config.yaml
intermediate_size: 384
hidden_act: "geglu"
rope_theta: 10000.0
attn_scale: 0.177
parallel_block: false
lr_mult_o: 4.0
doc_mask: true
max_steps: 7944
MLP neurons of a small language model. Each row is named by its layer, matrix (down: output weights) and neuron, and shows model dimensions 0-191. Each number is 500 + 40 x the weight over its row's rms, rounded and kept within 0 to 999. Numbers have three digits each. A neuron's up and down rows have the sign that makes its largest values positive.
Before each neuron's rows, "fires before" lists the tokens most often just after its 100 highest values on Wikipedia text that the model never trained on. A number after a token or word is its count.

fires before: " " 44, " —" 18, " |" 13
L5.down227:443549468504523513506519440535596523572509441481480481592525495448519517441448448532480467564534535477507518466444563466537537466502501499522463530437485543477608492493577533447554527464434453478569529517491489473470473501466480505500535520409494498550492503483477510508514561513428463517516438459453484468441520469537483540490486500518535503537468461478488552401514485601600479426456538555557489524497470519516553494514494426460461551516515488529557572524549499461526499536497525467524536476441477491584444471498496490419506567473469536503428542543483487536503500482479486552

fires before: " " 45, " A" 14, " H" 12, "-" 7
L3.down150:505534503430522584511519473473523462537577549480441453538485500508494535451491466469524486485485561543453451440508506480492589438497443468468574530491468530512509531497504566490474461561552478487525590567456461445470457465505559518489531531489457483482499472441500503500538446455459517515545595474594504454556452544447474519464484550500505487489471503469526490467506460501443493528459498583417535522484450455548524525445543504539472535476502544520512449475491612432493537536536425463458507536429569473580537504539498507513511525530518429510495452491527494496562485449547575461

fires before: " |" 63, ";" 23
L17.down370:516504445443530476541539430422545527526537498502503487472547517471437499459520438499561528474490514512508486512457454420506582480491522552505464565438528487523495524566615543479397477548445455500519446464519543534487549517567529533494470521485498524484589516535509514488508472543477528600449542472509479454471519490537454446542515469475526468482497485519461580528447549557505525542512475540565425546485503481479517468458420515511433519454525431544464557525513500516514564388549547547512410483457491463557487529531494492515567528469487441513496521552480470515463496475531466484

fires before: " " 41, " −" 8, " Republican" 7, " Candidate" 5
L5.down240:548536464520471453501452522520609529487523623489418506480489537622495488497527418504450474488524518469440485531440473560509515575556512425576456540465534489550519535511470509407517534499493517472514460465504488405485527464462494486473508510471453471514476512435453496524591443458518508484485412530525475482496553537432509499464515531511503498415483501383504490494521475524501517496480505499472470490459465489484547495491515521437534472474559520495491531521441578509557535525538500447515440554494548497490503504477532561496572478499592476459457526445545448536491469458500522456

fires before: "," 21, ")," 13, ")" 13, ")." 10, " (" 9, ")\n\n" 5
L6.down262:490466501482521557465485552490462417509556532494525526539450457476465495473470490559424431434490528488552482511534546535514516545537454435502470489510544482528527494488513465473544571494511438512452455578539533467550517499538507454558559421493454526450555411592425497554446508484485496507487399547500511432489556499480517457502500556480562492519445521450524529518542503492531532553496537475453455489521422524516541491442499489568529467452546495524556519552498524468480460408404495517470520493508481496534473513473559546471524543550446518593466491492518549583494492527459449461

fires before: " |" 39, ";" 10, "P" 6
L18.down312:486545451531517515482509504440558460468567536517512504471541459508515498593459440518511479530454548559477508503468535530437582500467502487463604525496544514512514521418385538474497520471530519529529455513496573498515492460493566507456464570590494513459493502491505500543533543451495472418483487457520475453422534525499426521514493497598517457458436534443556484483465552468547409464545536489582548467483519490481561469527549435477489522528466462434538441438522468434468494519497577493474504397490533480517484475477486471469513502451459522450540514466537503533462463524491502494

fires before: "|" 68, " |" 9, "-" 5
L17.down318:543553588498472502475579445516433510545560593508510532505549481414498438498523471506518484502516509551485502472470516515509457485522510492547500464465503488511537450555534585447513488502484466527517457481457413504437447481458523540518463509541446487473527456447522523476478488487473422513551454514491548528470535490551517521507480483470545500463488495558483540483472514518457457416440531520451431549552439537489518539426552577538513548478479501498512450439453386479470470514500441500543540488471482495487510424482509633517489490478514483491493438510531476510447599439551510418

fires before: " to" 70, "ly" 7
L19.down15:457430536565463492459519433490477502489463563555462446538571488544492546517524446508513480518590522474482415529481480496526564533475549470425477424552505506490482461490547454463466501551496466503505471525504541443509567471508497555455436462495403529479498451457492570492490563553506505452536486450506542528518443457507453508490529539501485475466478502525536462496463422459491484506496485561536461554474550589565494506473526457491487455426500476435431518522514487512498555397499499512483571514600497542535536534502474523564482510469466475509452423527493442525493618502522489472

fires before: " |" 31, "field" 7, " th" 4, " |\n" 4, "ic" 4
L4.down256:561466524507492471493473513505488560529505538530478498473490526492476464516540514462534475567474501485525523467424560441428475472481564522528509462469483419523537437534514474537523420502539414464513459473475522506412518534516529486436521500518499532541542504435478470495584435540459526523468519453481554535531474520507479507544508549453536444476448456569451478494581519505533425467561528495569481489558515525454468463452526524478398504470456530576596421491543497518463468434507473419435559483555461519469497423492444479513496471491544481413505511528499498528517489471572552535

fires before: "," 80, " he" 10
L12.down198:486501516460467521553505488517469466470483600552466492512510437459475587458553551617525502488447411545467519474514489518475488486494502493540467407537575515477539421520532472522519564538485525483434494521429458555498458546522490548473462487533467510508538588550506537536582593546540531509409547405465511501483539494471485454528518516434485527452503482492537551462538530501506496468462517519512402531484559523506512516482473522488481459465503519491509580512461548471469550515535502471546497519547572492562560483544461522437526509556434486503498523498563543477533586501494516499

fires before: " as" 15, " in" 15, " to" 13, "ied" 7, " with" 5, "." 5
L14.down117:507494520499458523382534419600549487542464468496526509502464481481448490573612517542499543487436495472541520506572484456478498526443559478550501478514493474501534467433473546614468504438562544490457504516508496500480464484566501436525500497476477534479522490482469454449512420533490452573512581539522494537470518449531534487459501512509425501491506492423489405426500463491479473520478543495530494524512472464480511584493454539469501494487480501516435423512484542509577529511473555550433506493505488487487539480544501561409503571577520484523520501547476519552559523487467518557

fires before: " " 55, "00" 4
L8.down11:538510526577467509509573494498472511500486494520404472487525485476514503504484504483474457485497589544462486500460428473513431495525541500459528516492501481466505470488537494469458467501406553554505546570538556496532450552513512513464429542536490541550490532473451483530481487412452600514510547496485484504505514464507476502493448485534446430507524529524499514463536529520526383480521584540496459531510514486533488566546485457484381519496538428528518543517569451517469559547569484485520524538527483494565498583548513490492455508479509559602529484483527468509536474531580618547

fires before: "|" 56, "ulation" 4
L21.down239:418458488514476560437536445477517447569541499524476532441527439468486468479498521544456517520478490491531514534495535537496441519525537464463545552464523488519544523538517496519417511443507491546586566548583486502527499460487543538446510483448630494474472516452451509431496495524556448552481483450452477468468445504436486456466506424500499461558423544452468496458439485526514545458504459493532422573477461446500440482558517538449510560507490522564469515496496521485525504463455441451491584526471538529457553522450502493495431530504505474538574547454465459528466556471503553487

fires before: "|" 68, "ct" 5
L11.down298:461530511501539511476474486480421487492503592495565492561525514504502515454465526488493476436499501470509504492519541510481548524451460478516620550500515574487532516479478479496454430531476435521581473514528511418406504533531508487562478516501509524458511558540459507403423479560482464526504518494479468481424506515528484536451454494483487426488432408532514480527475522506483517534554453447516422488460526504450464487512483502507423487482499502532480407481532482523581428485507411477474560473524503465501532510462453487546471464465493457440429443466565470523484566573549427465

fires before: ";" 30, " |" 20, "az" 9, "." 8, "S" 5
L21.down26:439442519491484467447483491490509520463525583517560517547428523527532521581507526517477512474543562528394479508509505530572556463434493544505397507484512549459639554475517459518492531470490464518514570548485405464494485513466540533506538539531493493498480543507436451506507423429489526459499425493498497502525427477501444576464516495552581444561462468429462512444486466499525447515547487525451497526492600452514483491516491481550507478490573458476520526502503506505521534518475516500415519587511475520505479553514545526434431525528497428483500540494470483525498467498523475504

fires before: " |" 62, " |\n" 14, ")" 8
L17.down378:496526437532502477534470477507462499497515592491549502531505483500422516541461488504531516475552477508488476461504521486471470522498565538516427528524441494444563504420586490555514544445527567516572531416489463439478516469548611504466562491481494476485466494450499433477529623482462473516447565492487512535473495496565468424503523550505539477502425460496502493486501547483476472521439482467471498482472506552482471559518535506559554476568506468449611457477502510506465419498619507544521522563539450488460553535452530513475470532485450430504461513472482516474475560484535497486

fires before: " |" 32, ":" 9, "'," 8, "," 8, ";" 7
L8.down124:466479482509499447423438473466546503451484482570429506473527505525541443512489534525505484538510577536419549505464486491548458592509452455606540449506542548503562402535483490465504506448496564542520559551485423511467463609460528534481467459535469531459413543486443500461429499470441502520463476514514482523506468483544501520534429498537490481472510489505490486572473545519480547496506560520487486496544494492516512468478474506401498484513514508512489533483478544497526579472506497513360470412524485498488428456547500447470496552479486514427496542510519537542524456540549466517

fires before: "0" 33, " (" 13, "%" 12, " |" 7, " m" 7, ")" 6
L5.down300:538450534472562522442509605540516514557516411440514473525489482488470525563522478461487472477547508482517491488447488460547498491581519553469456494475488492443443549514480481462552501517523510545420514496540444522501483564579608491502504519458490570461465489491454541506502509471505557497498454470501504536426459564467579501481493522435552548548507459479418373499496460557490510482519467478466415569535476534449495518506468447500501545510494527453583486446521464452492492526437484550480505454538476552454438531508519520520502457473443537494459460560537579509455513520478539448

fires before: "–" 28, " |" 17, "ure" 6, ")" 4
L11.down142:457407490489474585451527513508513504561477539545536535521466544495545510527453501437514505453523464512544452460495484537476559508570462505457554555514405444614480492528499432436468517485487488555475435522506597471521493520429552564424510534531512574493553577473478523415502444502492548476442566482554467543517457577540481443511512524451472500534539464520473445442446539553475486538470504502499500508460480482474527499529488519430520479464547528509503438492575583430456511507536527519457525523484515502477525530518492488499512522467552493450520563486582541479464483515514479561

fires before: " " 46, " |" 16, ";" 5
L6.down123:483509527457541468498533507488501447520493563445473456550512525526507448534419468490505392474530485497464573558426445500489461426478554553537523514453532499616538456510505512546494484499523553603493504531470516509455550481461508526464561444533500534429462485480492513513435585475498454473426490561518523449562518463498582465514494528512401556485517498431476458489466521467457538542536538519478521522486513479492495464548438492462494499484502476490521468495528477551505472493493485487527503386563514511592508549499505430519483581455522478530574555556486524472526431485555524481

fires before: "," 30, " he" 28, " she" 13, " to" 7
L19.down194:438515515516527482462546481452478502476491602581446485538482432500498495494492523501542473497513548490451468457513519535552366439525482512499583492494490471564484483557437478589601464452495561436509491491495515454480492460472511491523491513494510445495483490431498619573529486505523464514443583496516497504526518501576507476450505458488449457525488482489492521426492465538521569495477498531521499529530453564452552488457452468558560513422455453489447574484509518477574522538451534496569493518478523396506475524475450560525491506484514444480492524447543559482459521506530493521

fires before: "|" 32, " |" 16, "reet" 5, "," 5, "R" 4
L5.down167:494429476502531432469509414476440510462546437469549529471550484522476512487396518542525491496565538554494473481486530578430442475517552492478484534457432531469468501529511452504498437533484511501553497453543491522384520494549571473474497460547450453536484516491453475483517553503479465418428536526453473525530490494437504517471492506476568478474423471501464474538372553562476485557472535543507446565507480531488511496535470566460520547464493484528440500505484432555521576520468509539513551490541516493504490487492573476450489447447543493453542479468535472486477486465470457411

fires before: "," 40, "." 12, " |" 6, ".\n\n" 4, ";" 4, "s" 4
L5.down273:501537486490478432567487505525530488406544586504501510519542449443508477482494505457494528471604474527505505499458565434407479528528582489548530466440515498446484454509474590475526566400511546489490543496518509496585469566494498529440503496511520463466533533444497484484534477510530410464520500497449506464460548522514490564464528446494571508450523465483511562452442505464513547441488543547564488502401523528560506469514559458477492540485489482522501597527501540513475494463515470518542463502504548529455551472513476499421434473523441574435468460469530539529534494455475481473

fires before: " |" 27, " " 27, "ia" 7, " in" 6, " to" 5
L20.down124:567526606495446548489527524473485465432492459485547454517515500532457461479490521530487456489432417489494537446537475523481562518580463523529430548442532542521490518542507482504482508469516492521534466529476520403468521526571406490511529442453534492516477492496456525454513477400453504457545521499540512528504493522505468521473505573488530535475519461531540481480429465444448540423496546500546465543558517499503534467511501579457518542480486507563521432507495526531534498473466493483426525493506526469453580481548468456448521558504446408474480568408446532585544513452455450491

fires before: " " 73
L14.down189:552511520513562505447589473502434478548543507476477467558521484517466547450456440574540519529506512495483507537538518499443436439534461460515496460503438452504549481508537492452573513502442466487515529571479456385438536465466538522431500487550508461515473456502457420471432544533483543534470524512544494430505472524541499528478483578515483465471462550423575531532499483491486464463460557483464526525536464511519496535489445527487436540484526430503540481548520481596489541376579493542489455530452536495486460525473468513472538504521470544565457437499519519429498517453505503462

fires before: " " 26, " by" 17, " to" 7, " the" 5
L20.down220:560552453546497600523517493565387484444486518426491523574543529427450480480501444543468601482518485500431496484467425570515522503478504457561571515471529457492494420453477465496518543435535484488566534493454506508504517488470493567510464488454495499490513577510477554462558516437514516490482523548504525508500456484483493477535442428490553498456448494522521480509531525452493497495443468566508516494494578524556490435417472407436500491499533454559556497521496518471523496498485470440539466428478552499513489507515460552506517510525528452516479452494534492537515492464563373506

fires before: " |" 27, ")" 25, " (" 18, "-" 10, "at" 5
L20.down253:433467420505508531440487524493488518470433468546429496497502515498526518506461531508476559440413551541524546465462490516459502474521464529508563563488422529486549430460493474534516428492510543549460554531469516499495491510514472474481526506535523565597454452494475475554548476520478520509483499517497524526489511519531518460552448536479454452527552486470515535461498527529470458545495558498471523463457340380528478499445463530476515558531418456486579513462516513578486443495502479553547469518518469493491541572469517470547547463479475472424459504525458514464433446570503456512

fires before: " |" 22, "ops" 8, "th" 7, " May" 5, " Olymp" 5, "n" 4
L18.down304:448486501518415525535487501455482412422494480483589441534497557493487467485449594538601519427578544513507489578510571431518548497497586459505488440479562517486471499507482520536505478506525494514500484473510489473497478516437482531465516534478461501576490524488465527427551488524524535535489486459509522497481502475547512481496392498498506541524501430479578444499384444471434474478477530465535543468490473616507514484555483522499529464492524504511545521522491550484478549608515518542438522543471541514529478566585462463512478493511528475542520496519541502475446483512571476528

fires before: "," 24, " of" 17, " and" 6, "." 6, " in" 4, " (" 4
L19.down57:513460497484502622496532514523522422459500491544550493522546491442509549529415500499516465593503502468470529510470593471590552489546534501564449423498486435439491462483534513467552462519515545496488530449503487494465491493482480532564504492460547493484484558533543514559498503512553461459565472466451487436537530461524480523553406467504479462482439496515550572513453453433464469546431486542526456514542432510472533497461452511438504558475476443508484482517516464532505473465470577429536534414505514520529494495573496505534500531494492450512475546374494514429499472487459476479

fires before: " |" 28, ";" 23, "–" 18, ":" 7, " |\n\n" 4
L15.down316:519436541492484495570375453458494491498559532494519493504452484520544524414487536576518473456437489497502512501462428525474524451522512537512456541442500476513534457473439383526578490498492476509505482471485364411550501533491539511448525483527467510532525437508527480437521554541524523469519475497412437487510536445525498470491502516529537430429533514435541555523561453459544534466504518532475546512542544531569475496515507517478516461487472526467502495558459531573509492503489528498585478484505532490521535490498506486466492511547501460556474537484407511449575532431537422490

fires before: "," 37, "." 20, ")\n" 8, " he" 6, ".\n\n" 5, "\n" 5
L18.down382:500426456481554494499453417591498446527502627507435449587470536475477520540496465483515544585498497509455513532551469536488519452513529456467473449571546512493528519444517523561537523478528539535455482456518484533446476513523522476489442487469552504462511464469530514527537513479579516428505475519484513512481488516536489532475500524585539525475385501478479512440435518526487579470525528572493419487484513459515492476502476539515521511463470491481474517534568524465531501503478547547531456476545527474511550509558482510589483502554439542517510485519535431496519602588523576422

fires before: " " 33, ":" 8, "+" 6, "," 4, " |" 4, " |\n" 4
L14.down341:409539459473585508505566532494548509520451495554501561509557491620531534492483444533522524450474518443493478496477498420499464448482546499490482493535486468512550521524545514527527462474389447544541522498519544532479488537512485465559491541522527520520500535422486565518513515433433511539512414527406512479524405427478419500463481473514532495488503489477490502480506472459474491550539501469526474454462521516412454517545482501495484478471450545481510519529470481543534492559462548523596514500432559407499509472513545470612524538454462476451502517482445504442545541539483481485

fires before: ")" 32, "/s" 17, "^{" 8, " " 7
L17.down255:533512497452515484533406528478513528555538392503538474500462505458454540450527489466509469536485495556494489471517517490479530532557563526483498552482531407501536460561456550524549515531504521542529556491530488456460535487538502499466495507524450480546516508557508543512580511513522534543495550466553484469465501482584359576576446468533577478478398507516470430482558549445466470492542548517492527510437477512502500462546507536516438498529490557499452535523509484505467524472527487434571457463597487486466547454461454547510449471538451490508518539502518451412454503483431498490

fires before: " " 52, " −" 6
L14.down18:509441581522438520503450522545521576565485506450424466421528513490546515414476466526495561533443528469568489457475509484529457544507615438461474519492492496513481485466507477528481521541566512493492481551519494474540493483471457466516519544493532582501503489498496551511505497509530507552493510525531546454546469574487590564584530555486485506454522478486554536494425496494602469506563525473457543493511515542529535527499486518557545466523470423513457489482551468537453571511492487549462564572486539558474508461483554497522437520527524534453562465478455412423502523429464500464

fires before: " |" 45, " (" 12
L19.down288:530470510488466436469553498450500479546558628512551494419505444505524478511540449532506557426515504528485493422493470539503533488445550496498504435534462518540466530488505511424447537486484563539509475448342527494497518478491509491497522543452531531473471450507522554536463471467481571516534536476436484512477520467555471540422399484575558497523458550480515468530530478534447525542470511500542477520513502445478491540421548536506561455498514478552500507553478438499495541524504552553507498479528464542445473505537484572498469534441502470542500493540550603533475510497422531495

fires before: "," 38, "." 17, " and" 7, ".\n\n" 6, " to" 4, " he" 4
L15.down301:472536542530567486543466496494476454408511456470509519514474463514445534494484517463497469479570472519483448469543460494524509550495569475493467487433531440474388421479479517457535497561511517494544478509480534544528524521453493521527538439483461523512521531557495536519431570541439519425484496494463451507542582523467489482433440550550503453466532486495487484564452529591535460485575450468495441531458537508520489423423443456489537482497442537452486500591442459538530524489439546477539490478502443550519523423540452540485476453565446487491514530501552435460473497509529481560

fires before: " " 23, " |" 15, " —" 13, " |\n" 12, "." 10, "\"" 6
L14.down247:547510530542467480492523476472516470527543433556466431566469578550538469503515473447565486501525583500531468520481497520489500419521489469536453480478519531467475472456512488479537503460449554496543484420485480518485505446481539460506475483457473482482570493472471453484488536386550484487477524555505442506499482501493449495480460542419549527473527456511509400488484462469461461484484564530453495443505514512461463500567508439475499543510424494518563529538500434530467546560416505504531491570552522427536546494593500495463390517473570475510493479549435473534578504559517431459

fires before: "," 21, "." 12, " and" 9, "–" 8, ".\n\n" 5, ")" 5
L14.down259:512505515497516541543475510574543574497514535508459491520500501427509503547463502558510444527500459466511469511478505564549547524508507487488551469534517500498509496521481530448506537555477511454495459476469509464453492488537410525579560447516524518490540527478467508551527497445533436543448513499477494538501592490482418485485478476471512449567489530562524501527519499469401471528486440498439526426538453491513471535451452536531496498458480455599497471539412473485538477461471505576469530507550569454526403497506379536471487415471497501513410511455533501485482618460504493571

fires before: " " 46, " w" 4
L6.down315:449541509441461537430474478533453464568478505583487471489511487552494487501567470477443564511467492521519573508461506507500499548517590475551547534451473583537534467519496509523558490445535490520500436546543496482571467532474563537545497435450547462504520484441531491414495502463470532544507504459556519509547586546483550406559552525456479483549483458448518510479461540477490509484534463476497519472469514489569537515520569402464547413463495471450551482449491523489490483548449533510488470521471469539485535481473537609508471497524500417506487460506409474432511471441525523502

fires before: " |" 82, "–" 4
L15.down198:473458541514563544478498553460465448504469496562478459434532460476470535480495461529573561468582504457470502462439496505413533496501519580503567566476492511486457499513525443561465496502452457482489440455506464337477471547538490491475464513530576508546522468469433522576543508515461494483493456499488407472513466495450523489492474504473522533519497476497535523545488511530493482543507448518523503498531425574511480551560491536483488516440426511526486559511509456521426468465452503517527465411475503441461456516519527541485441470438505530494390463503458538586494542466485486474

fires before: " |" 38, "," 9, "–" 7, "\n" 5, "." 5
L10.down332:480498487550505521501499434467524580462512534440548545575509514483443559432518545531509516542534473465491494510442501551546486479436530485494545497562543533497476535488524484515476500485513531458465501529536422485466426473501456505450483465454483528450561490499549567495507488532469496454572508493502562477531523523522527518455516445488587527439510523522527470460486588463459606490537402507575462488437485483488447503498558479569503468416465417514531520544448403427566503594479453522518497444507511559528534451480516493502522454531484519445532415525480572471493513489492503536

fires before: " " 31, " |" 21, "," 6, "ative" 4
L12.down11:549467519485515551505530523515496496551511509486489517506478542527537503442506511513557475484463485493520497500467474468563459549557541525472516508456579520526537538522578517581508529451516474466437563500432545465544608400497493576458497496517509430475516470530472516505510492509531564496404479551563512443548508480524468447499466507493471460538500536526486447430475569500523546461474553486467512494543510458550504551488507494553535486521438549525581474481554513504509524393519503529562493515401433457503533478445416488524531431500506551438461492599574512582465488497503489518

fires before: "20" 26, "19" 11, "16" 5, " " 5, "15" 4, "14" 4
L12.down171:452493480539534454528426480462477506515465418537507568444546521564486438552503513448464499456496443517548477534454489509524513546508488462503579494465436480440527558594420590542503443555535507491511429466554459496515448481467502438493515515457486494528474540504498445497539472538506488528503515489491436530561484521466492518510523450446512513595476459573487506478465460495476474498488522514550542508447531514474518573511394540503544462493491406431521450461544449485480487540447529477467516456364458539528515507510549563575548487494487528539485496478559509472514475547508475548

fires before: "′" 15, "}" 12, " (" 12, ")" 7, "%" 7, " m" 6
L7.down283:476468455574428500523597467517488500476522456443429518570488508561499536475531547503487413507530546528511519543513477464483490480555503543409527483469475510436454484502435472440478491534449485495476437474458476469476444517507535478552508523504564424437488440526556566513517520537479493494481485502511475485493510574531426498521546477486540500564507450496430510440493579502459521470596492487512445539550442485558471534470432475529502495487451476444540521513525533573437486532485478512502516532546423521476503452548432497532536476539466554596439539482506548496508499458408543452

fires before: "%" 19, " |" 16, ")" 14, " m" 4
L11.down55:494477533497561497396503471478519497551482413502570553510492513489617587496490472465468492478528511576500479541488493554483447446537530499494473484394503479445499510480455451525527419572500518450494505450486480500466519496506497502538527459530477558458554543430494511437478491511431520511501451456457446435524464539504425441467440464443539549525525467520493530512450463481499448520515509488536508535526561479492507508561458514461482420543486448440493527521428406448502510523499499539457478446553464591573513504529447525489499524556540551457486522485504530453461480559458542443

fires before: " " 83, "," 4
L17.down341:512456533547502547486452519588438598495512511484488478517505465506447471461556504429512570517494542452529513479493523524450471471490558445464532480478582483520489489491493615482510503514453476535497534500544574525500515469542458493535497570509532535527499565515517459529513489509451591509544520556546481497523445484546513604520539560486408461424546496431492437492494434492521478524501561573473562574515398486511456506454432543528466501522531458478550477473547520502552546419559537470537491527526511476508550521482469506399493582489514510483527507555518516511524479504496544517

fires before: " |" 24, " |\n" 14, " century" 10, "th" 7, "ence" 4, " zone" 4
L20.down194:444509508483449468416512486469510479452484475476472510433493466489488468485449602504527488458501551495499444437489478465528509592502510542534558435486517391465490534517406475502483517572536559401508538433475499526449447492476466492499478533531560436467476492511499554509488498494570487474479558522484492495496514480570547538543476498533508527516464450499605496500448537405546547506527516433535525481500511496537515550616453502475552510490520531481497509472479484464434531476490513501563508521511443481582470546495514551574534469536489510569530559513574557481541458448483533559

fires before: " |" 26, "." 14, ":" 5, "°" 5, "," 4, " |\n" 4
L12.down231:502547459516496477440530475511469581533524536604546488479512499599515425518503512517529518573504555421467557518522434523465564505524532434481507460519580452486467475543507463508503526497521469516499590561475424506472405503449542480551555523541468512474544516533589517430518471502434455492474478453539518495440512455519509635523575480538535481466542455591517527409455520501408522499423521490531538548477530448447544516480517513474512422488495511502539464544536487513494463492525492446506478462555538508545486482513518507506520504476528468476492533545470484490451518479523503511

fires before: " |" 16, " (" 15, "," 13, "\n" 9
L17.down39:475572453473542479522434520488460457421516402516526534524552551509503463462486490481503520488569558480482498530489495499479460543501568498519583541484406494470463410420485545605436401491501469498538467499527500489445596481499486614479471537520489462469490515507489464502529412575494568576503520469483507582536488556529526497513500468534441497474506491473434508511466447578471472454496460503499559525502495487549526509476567545534516474464540539454474507516547489537500551503536541505522507460479499492472477453519506514521572506515540459445475553495575487440463473528536449454

fires before: " |" 54, " and" 5, ";" 4
L19.down177:562436558508567394476505498565527502526540480466570453461545486471526478516464476479530488552554462462496488464529503489513533584546523573460468467500500529503531566479530518525552498470496536580484474501474455582509500490452540449482480442486451518531563474481499591491490469472515529444489517541506539566478466534531494488473524620513489487487539532470500446489529479499452469607434484400581565427466511506402532494505531532493520529513465463457481527538554526470477480483534517497520521527462492497482429478479504570485563475437427557477528514596482520504469477500452530481

fires before: " " 83
L4.down74:528577522488515518438586494538500501519495568442453522471527487473536489518456472515546468517420522526459503462480485480558471546535543513496414562449496511481467485601480532571422557549475543470530393464465486524494471414504484502455515459535485510530493513405430462467514446506430552437484507442476524524488626492498550487473512463478559482466504437511523491508534492473446474575493494506514537523528518505491542547476479565478546472564506525432497513497469523560449468542528493459516567452538572544485516479548485500506492517494482493511480604450476508430505454429503546511

fires before: " |" 66, "1" 8, "2" 8, ";" 4
L14.down92:446486533519503481583525459501525424544549452505609453538507496505512513465450495478500504527515512531519485509535539515552476542535498440479481535494595542492571536521531561528459465576416511482517551485529503555466502548521483442465534516459470509502542507489480532455459533536581452576557481459431514549560496515487448559530528470611519578540481464473517457462518543482532498481476503465511526463519490544432495502594475453547504556492440490515500508581519483553453415475426469468507519471446571479470497581493547481559448493526491490481550525502464413504493457545493487507

fires before: "%" 37, ")" 11, "″N" 5
L20.down99:491450494497530488468485437461528466507507476542440476483527555518431567521486496507543533533511441459420412468529459543489421488457513542489473493537457532463533516508464511463538468512564526500532492518475531541448461504494498538542501506554480469473414527525530549567538523476534406496545440544596484505453503489579488454484493523513482464589488450515529474516473432504530534468450489486590457480481484561461426498453478519525478500556499474516512540510559481496439473520570502525512458485516528518475468585510466502580557524567539468430459513468571477394574501583545477511

fires before: " |" 53, " Votes" 6, " " 6, "/s" 4
L20.down199:447582512436476544408508471504539508487544461510413536524467478528500470507479497530468393421462488573509507547496530485531545531430487496514566521545507572495547508553508540499423531539570507532525510530490433452466502523513538519493454518469476523493519546486433485478510467550550448510503420472472451576533499498459532461559447511417445437531487439502458504529507433466550510497473510575479508516435559490471489541527507517567509411526573494533520542515508559544487561512513588541563506522493516585468515483558473473484471502490503441484545531465508570439532493465469513516

fires before: " |" 55, "+" 9, " |\n" 8, "." 5
L7.down69:537509456465514400523487501508560546492521441529437504400499547433565550514493528516498415469518550463616567492482494525466534510500498531424465475515617508451504492483540528545457492453510475605529447522542483457469540440480416505480468538473489543605436501481468500500499494510494499512453498545522457565449420524519501550510517514521489488494483504482527512514491529440467486495513456398483491487474564548475514421527576455486513452451480497474536524512494530470523460465577487536521460432541432551519507510509485452469521516491482524469514488518518393524494535498490449473

fires before: " by" 60, " in" 9, " from" 5, " with" 4, " to" 4
L20.down270:516513510515536461488465546498520551532541499468536559488511506538541508539526409478474534570568556494573532555568490500512523510467508464504475511488469527523492515484474512460508513436482519523493554470466501456500440503505468451568439542543481519484559521408507504427520473395436572482385451514475510467488550493548501475507493566548495492464460559446475475457516475464448499495474509492565487451495483541533445492481486480529540429522543493485468525547558506462557564521485484443410486429543576478446458457487480547429494495580449572479502471486507559567469531420555480492

fires before: " |" 37, "." 16, "–" 12, ";" 10, " |\n" 5
L7.down211:543470490468520501540492526497492511509547546484496447491442488465442475426509460515513388502540444578389482498503440568558493475545475540591478483477537523528554527598525569503463502591503436467519469509483458420522513527502492504448472568516546491550475531503509576485533460487508496430518611512484485458505495481538481515507546450566505490492434548496439510541547530487510519544522510503507493561479512484505551498455475542526425497446490500478482435499496478547489456516455456549556457554444499419546482519489448538481538527473505467492503445465413554465531471439440506537

fires before: "ed" 24, "a" 16, "ated" 8, "ate" 4
L21.down292:513537471488553513507419524428470471468542436480459530407544498469447442520451521398525495531411541509509556511501499596564557496514535530491485538514448516475491504468585521476486452526486560478480510457468513491560428562475547442462507497479436535501478499417583498484445470563574519591541461485469536546422483495572541485565448470533498523484480473542467510503477443521523528463548482529453474468465417540458492522471511493545546495506476462539557483498511447462457481495556543489504454498539552499469530506575535509471474444510486441490442478514479526467501547476561536464

fires before: " |" 52, " |\n" 10, "ect" 6, "_" 4
L16.down106:517477488552531396510450499509529540480499525458517495496506540439508477499507556469531491484469552503530505404507465534524505514479539492496504527547579490585475560384527540473525559429445525508516522448463537512549468497459448460473391583474484490547543554480546538446498432452500424541549532452491470553502503529488546535489484513477517578524494528555515460498474481498490493492458529509508531504491482513480465501531457553455504559527509447506537544526486494571590542467521545546460496492525477481519519523492486467500490430451532518552506389448512434459471440548406425564